{
  "n_layer": 26,
  "d_model": 160,
  "n_head": 5,
  "n_kv_head": 1,
  "head_dim": 32,
  "d_mlp": 320,
  "vocab_size": 1024,
  "activation": "swiglu",
  "norm": "rmsnorm",
  "norm_place": "pre",
  "norm_eps": 1e-05,
  "positions": "rope",
  "rope_base": 10000.0,
  "rope_fraction": 1.0,
  "qk_norm": true,
  "attn_scale": 0.177,
  "bias": "none",
  "tie_embeddings": false,
  "parallel_block": false,
  "init": "uniform",
  "init_std_qkv": 0.0447,
  "init_std_o": 0.0447,
  "init_std_up": 0.0447,
  "init_std_down": 0.0316,
  "optimizer": "muon_variant",
  "lr": 0.0149,
  "lr_mult_o": 4.0,
  "beta1": 0.95,
  "lr_head": 0.00651,
  "warmup_steps": 125,
  "schedule": "wsd",
  "decay_fraction": 0.427,
  "decay_shape": "linear",
  "final_lr_fraction": 0.05,
  "batch_tokens": 8192,
  "seq_len": 384,
  "doc_mask": true,
  "z_loss": 0.0001,
  "train_tokens": 107200000,
  "steps": 13086,
  "dataset": "wikipedia_en"
}
MLP neurons of a small language model. Each row is named by its layer, matrix (gate and up: input weights) and neuron, and shows model dimensions 0-159. Each number is 128 + 24 x the weight over its row's rms, rounded and kept within 0 to 255. Numbers have three digits each. A neuron's up and down rows have the sign that makes its largest values positive.
Before each neuron's rows, "fires after" lists the tokens most often just before its 100 highest values on Wikipedia text that the model never trained on. A number after a token or word is its count.

fires after: ".\n\n" 65, " |\n\n" 9, "\n\n" 5, ")\n\n" 5
L6.gate48:095146156133139122190137119124137166146109186152152113077140097133145112096133115134095136143107120095117099125135141121092128155140153135135103169135125129120092144092154142134147159110117100139123137153115106154153155129097097155100103126116099096134069106139114165126100114144133149145108107068146133138173161162107132117148116107125132152175155134104111127119142132131125123086149124109128174144119123131125122170120106148149092149165124081153145156049140104125102130118161105
L6.up48:085139117148116168132090130115116112100113149142122138082121141116132163078146141114141161148137146132126084126130130100143140121152108147107130129085135143175098100163098129183157116120093137117121100173087135119100145135140091123134192125109159142160081136162136147159149085144117130133130177140173082108124097127131115194140103124127134114150137118152132145092143113124090120119150110093147108105178139130154125142140090133111094124115107121120108134129133184103135110155151133

fires after: " E" 45, " D" 10, "E" 8, "\n\n" 6, " con" 5, " ex" 5
L10.gate104:114122129105149115156134133150136071090136094119154127164143111157167135175119108104128119103098135130168151108100105114149091145113112166104137117124120152115153124147122100093120129129142104153117181143124121162112153097130147145139142147177124130167114119120081175098128138136153150117121131171121101115118134119120097137157151169161146104115142107103125099140150126117073179111074112095140111149117177170116148089143161087107106126159130135120141112150083129123081128115122149
L10.up104:126111132107069124125117114114133128114146137099101125150112123174155125137103148085115123157109131123113175147101137142124125173116143165127093068124139164104171114149126115098130092173118126102111114145119132119165144092098136156120135145161166103153146167126115099125112107113126161134128143157129136124139113115119118098166093113152148101146104136133110165151129099121070146113124067124154156126074140139118149122148104105102114151109134125144089112150109143086165152064169129

fires after: "uc" 11, " Fran" 10, " R" 10, "ric" 9, " Mar" 8, "ar" 8
L14.gate130:134065143196112124150150189074137137148134128172142158173166109066134122138155092155091136093150161138153100145132119062119134116098155157179130122116164123119116123121131138108137175134133133111134105137143128145134147126122113130095129091141130121124100148117125136097072114138114124136129122136095128165125128151139147147109130097135149132106157142127162131133132154123129203107110110144164146130092108152104121125152142123149137146140105123132122141151088109127129161137166093
L14.up130:132073142147135158133181138105113134143161140160135136092132153126120106135160064148140123143082124101130128126139112128104152110095169136141150125144140128121156154165187171090167134145127133111146145126100130158178141123148061131099130098114113161148105158115107117111147137162106144131158135122124145133121128067105088112073132091157124110137142119138110109133155102144155132116117133112168140137093149131143090155140105130194140151110085118122139110154123106135125110146127105

fires after: " M" 46, " m" 13, "on" 8, " and" 4
L7.gate1:156158149106142107145128131117127108166144141110122122129130104125139162117111088087117181125130113109142134127144136157106130107132201071120132118105090100146123119124096171104083141119121154124161123127128123139144117163089131098115144131112102077130117120105133069105118144142098139089102115176177125095139115131153166108088148162139134127147115102140100154141100128156159129138153146143121137128136152197071154114111114113118130120120152110155091147123138139139085171131157101
L7.up1:110105143106095107157145132088116098156151148103155134112129109126124155094113093113139140134105125100125099150130156158113130080157173125151156108089138109168118097073145123144114156126127130124160100144111137127142151161089128140125107103111116119098096120124158107102108149160094157125126144150136142117120106142174195108141145157106134139132123114166080139145098143136175103120140138126145145118122172137085169093111111134115171140084171125099110118132158142125089182097139134

fires after: " im" 30, " m" 18, " M" 13, " app" 5, " sup" 5
L9.gate46:115053128073124110140166148115058125117149144116118114152114118138118139114120116128123086134140110116107106145185172142109102128156133126112125110152110116155089136085115119129121089128055138130133106137113100174103093133116134144118114138106074119147147137116111143109119106108066124115150108166096149117129146154116144091174083148105118157168120164141155141117102116122123094107130154124142146138156132131137124146118095128132156173171116157137162125137129134134153120092122143
L9.up46:119151120134031103145098161143105147137154145098135097138178158131129130167126110099089128163124141113127127164143133089166168118136129099142123108148120133164131137135117096099111111095153079125110133108085089141123138141127143149110111126131132111112119147103104139146138190127120153112126119148154162152132142146163081140123112162143084106139128132114153110094182188128104144099156151114117135134136150166115153104128107116111158138166123117143150168151141134128147119134160163

fires after: "ol" 21, "it" 21, " s" 10, "ec" 6, " re" 6, "ers" 5
L21.gate69:129105130125109120095118126142180123169139121132159158104145117159106131155147124139105141128142108133133157132158111194138123089130135148141110127110101077152116103103134102138159101149102170105127161115127109162116123106118155155092145116094172152131135135108138140075100109120108119143126113124111146124140089127111154076124136142150105160135122146143093147134124140146157157143133161144081155177158111127144158167130116127103098153096188089137181136086124163165117094135108150
L21.up69:164137123174101135145143105090163148121097143167147132118156118166177107114139119126139090154125151141111125137110114129142146151119136110086161132133146153114116083114146101105131131138110161144123134106145119129130121110103121146127143119137096093145140114121151147114091105144161113164104112140152119158104118147169156143172093095122143156167099127072101207143116122137122133144104134130143132119166120158155100168176101142128093140126156168095129130108166152173179099156115112

fires after: ".\n\n" 63, "\n\n" 21, " |\n\n" 9, ")\n\n" 7
L7.gate159:139163150096142129140140141127102116107127173138111146070092120141176115104132132157123096109119098093102150118106150165157118184159147119108134172121130125108143154130144132152100139132125122134130142159085122102128104088130121167158163118188146082131133136116117144125139114157161144141107116083126169141144128127115139082141133121156127144100090137146130087116129135087120161127185139150182129158114122152159139137126119119143090131153168127137135151122120054130090096131112110
L7.up159:119163106154110129109086085094159160081134163135165148080133099111121112110158128115155145178131185132111089138117131111129120071141140121098123138117080116162108133147079159146111112114087085120144102095121117136132156173134146115134124100102102121125073173127125120128146110137103102136135151140163098120167128114150169131106095144101147130147123140142118129101120136183131126109141124116105135124145135121105135137111165118113142161139088101125147186123122134174144147161116113

fires after: ".\n\n" 63, " |\n\n" 15, "\n\n" 12, ")\n\n" 6
L8.gate230:140164122096132118165076106165140133106098183148087108088097112144163116091129111147150136137145122111120136117129138166154130145164112119164116128111093114107172150145114086136154077143082106139106140179121114108128136154142127135128138122160128099109120147144139142162069151110144133115128162090132144095128148135122145122151126121152137125138096118100128113150149174120165145124155120154149081158123103119126164120150106089140127150139192083135105141116094120100078119145141130
L8.up230:107141146105107150171065154156127117144107133143095161092112139121106143143128160140101134126141114119139104152122129159132135145119185097141132093118129103112149109131151128126120109061130158170131112126100129156168141119135156137107094116139158171124117152109145141124156094168164132137149141113144103130100141122098119071181136161134164129129109127134119089160071149154120176118112122115138134164143114077114128149110107093132120104105104102097149132146106084147151120169145089

fires after: " E" 22, " M" 15, " D" 10, " e" 6, "E" 6
L12.gate60:156110127110129124150160165135115108103136094121156148139167126143118140112119087153145153155135151099096124135141131144146135190161143140105145144171129159108119149136086143102118106131151105126122117122133052135050081114141152143106165136136161130139113119123120134097100106137168188104142109134133143106151127100109101112160138108177126111084139138135129173097081147117132166100114094077131126124111140148093151130131123123142111104102151135134098135098143101147137100121097132
L12.up60:193149152116107137147167108113162066088125149150129101113194120145137132164142102109095167143146136130137114122129131151168072179127157120128143112153113161102139136139112115090112154167095141112160111112113099126092097088135141146109160125155150110164115128103105152104139129140151156096109163134126148138110111146074113120130107120128136151132154165119120125135126142131108150144088078084123146118127121115094132123117116147153139107120136108131119158137145104131115074070135108

fires after: "an" 12, " St" 10, "e" 9, " m" 9, "os" 7, " M" 7
L4.gate42:171115102144078140130148118144103097138128128153142126144169129104155161126128120100114148088156156145146096154132134114130116128150153122132141134123093111139135107085062185093131138161131125159107104124114117103120138119079111133111114118109185152115116138092148101106116137086141127141131158163110129110093142137136130098118139148093172122108138109135120113125135144113125129156092141140187138131114179152091139138124192101097166115173093143156164128143130096105068132121135125
L4.up42:117144147118135138121164120127127117142159106148150126075139134113081133135067174110122147114113121098109101127127130136121132067136088099132141118154094098172128102121115125151136122103067136132135091154103115111137112123121097130118102133103139082132144119142102134104118138124110132127111103117102150103110177119183136100163122126154174098151139132130157144100118088115148134137141227096163155142135162124130140097172137111144148099109127114123121139156157146147086141110141104

fires after: ".\n\n" 80, "\n\n" 4
L8.gate111:105155122154151126180104128152116150104114162121124105134133148133151118116141114143148107136102116092135165088083157135121121153144126107126141152067068122132161097125170161134107113127137126151108147128134131159084157110140132136144128120108100147130137124135172156112092129108111091081117143147121089125188144135097096069164133152115165130137119139105106093145108148112115158119101117145092089179100125136116146110133132129185125138141104061124106130143093132153123121145118154
L8.up111:107139135142108128145081096155109117117108180146145132061105132107144081097128150124125112139144118094101108162134114127137102145138136085159120110110109122193105119123140155107099117110092108120117144140144122124133136129158144161150125085106165166156087167174145121157181133114111130144136158091134111077107094079131093156121078139108125100133112144149122160111124140115119145136098147139124136145156142059133148100156103128098114142138107123096110116125124104100145135160115125

fires after: " K" 17, " st" 15, "o" 15, " k" 14, " ar" 9, " Ar" 8
L10.gate29:151134155158140110100128176123121074115166121158092109167081151131160107138106129130109089147167114115077129128089145151110136134128141133157119177120115157122114125129125175105122182118159132130127126132113174108133144106128141126121136153079141140150091107121126133153108091134108157113125154115122117115094133117176157138088086108165140130161112162116119137076118108141136143135150073146102114121153138145152135113136107088082145090115128125124156114085140097121151094111171130
L10.up29:131118154155142116097133160156132094122165133157123125184095151140170102132099159078106102167124113090099097116126127165152168112148154122185129139133117132145119110112126178087103151145155137142162155115111152130115126098128151117138109135133152130146107096145095140101136090113110144122133137131122138107114150111157119131123069112129142131141126177070130102082134131146153106116132095146109079130121105148163162123139113106127171120103130112148150090085129065138130110111159133

fires after: " R" 36, " ex" 7, "ass" 6, " ro" 6, " r" 5, "R" 5
L11.gate5:161148108151137159120107142177141163109107149136158123066110149152116110112172101156151120145159151123104109153107134139121132144114204115129137104121138146120101130169123129138124149125144123073117095123136157101183193112096153136113127108142153163137128121101135074133131136126149136089143133087130174104121124083117096097111114139156143126155128155132153120146142105110147127145136115103162120137099116138127129116127119159113125113076081102122119109125143060104133101151104146
L11.up5:086142133159092146129120137130184056185123148132145134117165135133111137100123091118130134125133153118112105146087128142090134170166117113116119153112087126082101122150114120092127159143140109119129134102141131121148111116104098113142156116119143144072112112136094116140092091135062127111158105081105135141101173139151129150140131120148082112074110139156111163074141117126100146112141092135098118092127135114123127132157109121070104143144118121132148098115147144131151140120102118

fires after: " m" 28, " the" 11, " M" 7, " a" 6, " n" 5
L4.gate121:143154142115122102166167115108111082131138119121115083131132127138077142093162109121144119125136130089106114103139149140101124087143137128134141096149123114159098096150119144170139140159143165154123088150160115113145136138120100106065113164082113149110102087144135129128174108124102139122103139166165094154110148131107129119139157140092099161145114101144103084129158132142155113145112137085133120173141122149157173133134126158094141160116105129096129121118156119145072166098166116
L4.up121:156115164096137118105126170108157082141128161128120127130148189138130085138113122139126085106114118101105108178140133134125116087127167115146156128121102130129081116109143141155125094155111116083123167093127141088125127115108107115069087150148118151138157099092166121068150128158137119094117148140136143143151117113121109126099118131131103148137111145149071170128158111147127120143127115110104194158100135143114133120128128127123146149141151154145150110100145100156111147069152103

fires after: "ren" 18, " Ar" 12, "ur" 10, " ar" 9, " F" 7
L10.gate157:127127137136147116113115147103110108106124165150095110153107171121140119188135146162106116082097089156114150099134079165129117162111127103142128118127089133109131137121141170118141102127091157128118089104129140130117133078067140163085123141128171106151129116105118123154151109119149119155139131114127143120110180137125103130113102126133128125116149158076145153115160110095047112129112122166154147142096149133130138124170142147122086111121120132136109189102106143149145128097166135
L10.up157:146071140123144095092154112141110103105159176158109131139117153136139139128126060094139144144065115158118141124123086147076154119142147093149164135120093159092125101142106119097124114126139124122131104131160153116109143072115140152104114125137146077115098111102128191123130126087125094138165114127116115133125119111092158105068148108131137144115122142101114118147143108127124097119140133136144137153113124112116105138104146115112120117124137171191124128136139089174146105112177123

fires after: " M" 26, " m" 11, "m" 9, " J" 7
L14.gate295:139137136094091147149122108161120108108125146164137130093144138120112173122140103166113118105147108147121094132140171150129120141105148106144117124149118104155091132088128104124114145117113123142128064125159089142118099124101154114120128132094116100131112133083118128129139121162109108125131109139152149156154088142130154160127181131121070111151180182099086083129182140158104106151175142100102146180149156133096130139171137150155160119115107103136156116124130104159132109129102129
L14.up295:121141142131089141096107141116128113115101132116121126120121165134102122123084084143113144137134114121131115134143123110092164070120169132110132123127122045108111116093105145132099160114178116103120142083144080172140098113101160130103117141102107154095094141081131094158151134131095128142154130107127166129130144113098146120115104112104107129119157165110120098125144104109147119124120105111086132129200121165123114139154081099165180141150115095129178120125154125133116142121134134

fires after: " he" 15, " J" 11, " R" 10, " Fran" 10, "ee" 7, " G" 6
L10.gate30:122096139165131122130138169135109133137171146135111118118142139116137104137134096124068112186137140112179154098109153147105132148123154135109127169090146158114106137134131146074131143174119171104124178121149178114109136137101147105118139100118113152121132122156153111082124132095129192094153120135109137122103140092147111132083150113132132133151126108098098166128132168123117139135158122113140093127076133126089162134099106134095129095129094131155135112091113148115129148128170072
L10.up30:149160166151103122106131148125124134132135133143171115126114138099119132118116124138110135155132104123161080111107126089140140144107110115137116132149118165115155145151171140126144092137110167114094154127174146118115115098099167068129082116104120141099131146119109137101135124199116151119165136140149151115149097116132123110104145074140167163130100131124099160128117170081146080099126130126171085178090148083102123114119153150137104105150103119135117154126132151171091111101143141

fires after: " R" 49, " Fran" 10, "uc" 8, "d" 6, "et" 5, "un" 4
L14.gate78:158102170161124135093125152117088135140148141141084120108122159108117121140159102158104141124124159109111129125114117135118154138146129087160131125145141137089101143153105121063128149108150149117121130102091164144096162120103116110117130131125134096090072130108171106138113104155124132077129132095124118145165174127120145116115135113121127125110131096132136091136185150165131167120151111108127085103097145107130120142168118099120156107111093088184119098143095106150143155148178092
L14.up78:099100133177157110115150173122154146156119079148126149155139121101074099109129083144132110137118139123145141133132122083142130113168099098128135158145134110120081129193126170113112142117099101087105167132115155133113180096107143132131131135127151131099143144168151098152144076143151145099129120111086147134136182134111100116141129116137132158121167100131145087125111128179117149113167136089141111145138096113139078097155137120107102132116112135136121114121163157121109124152094133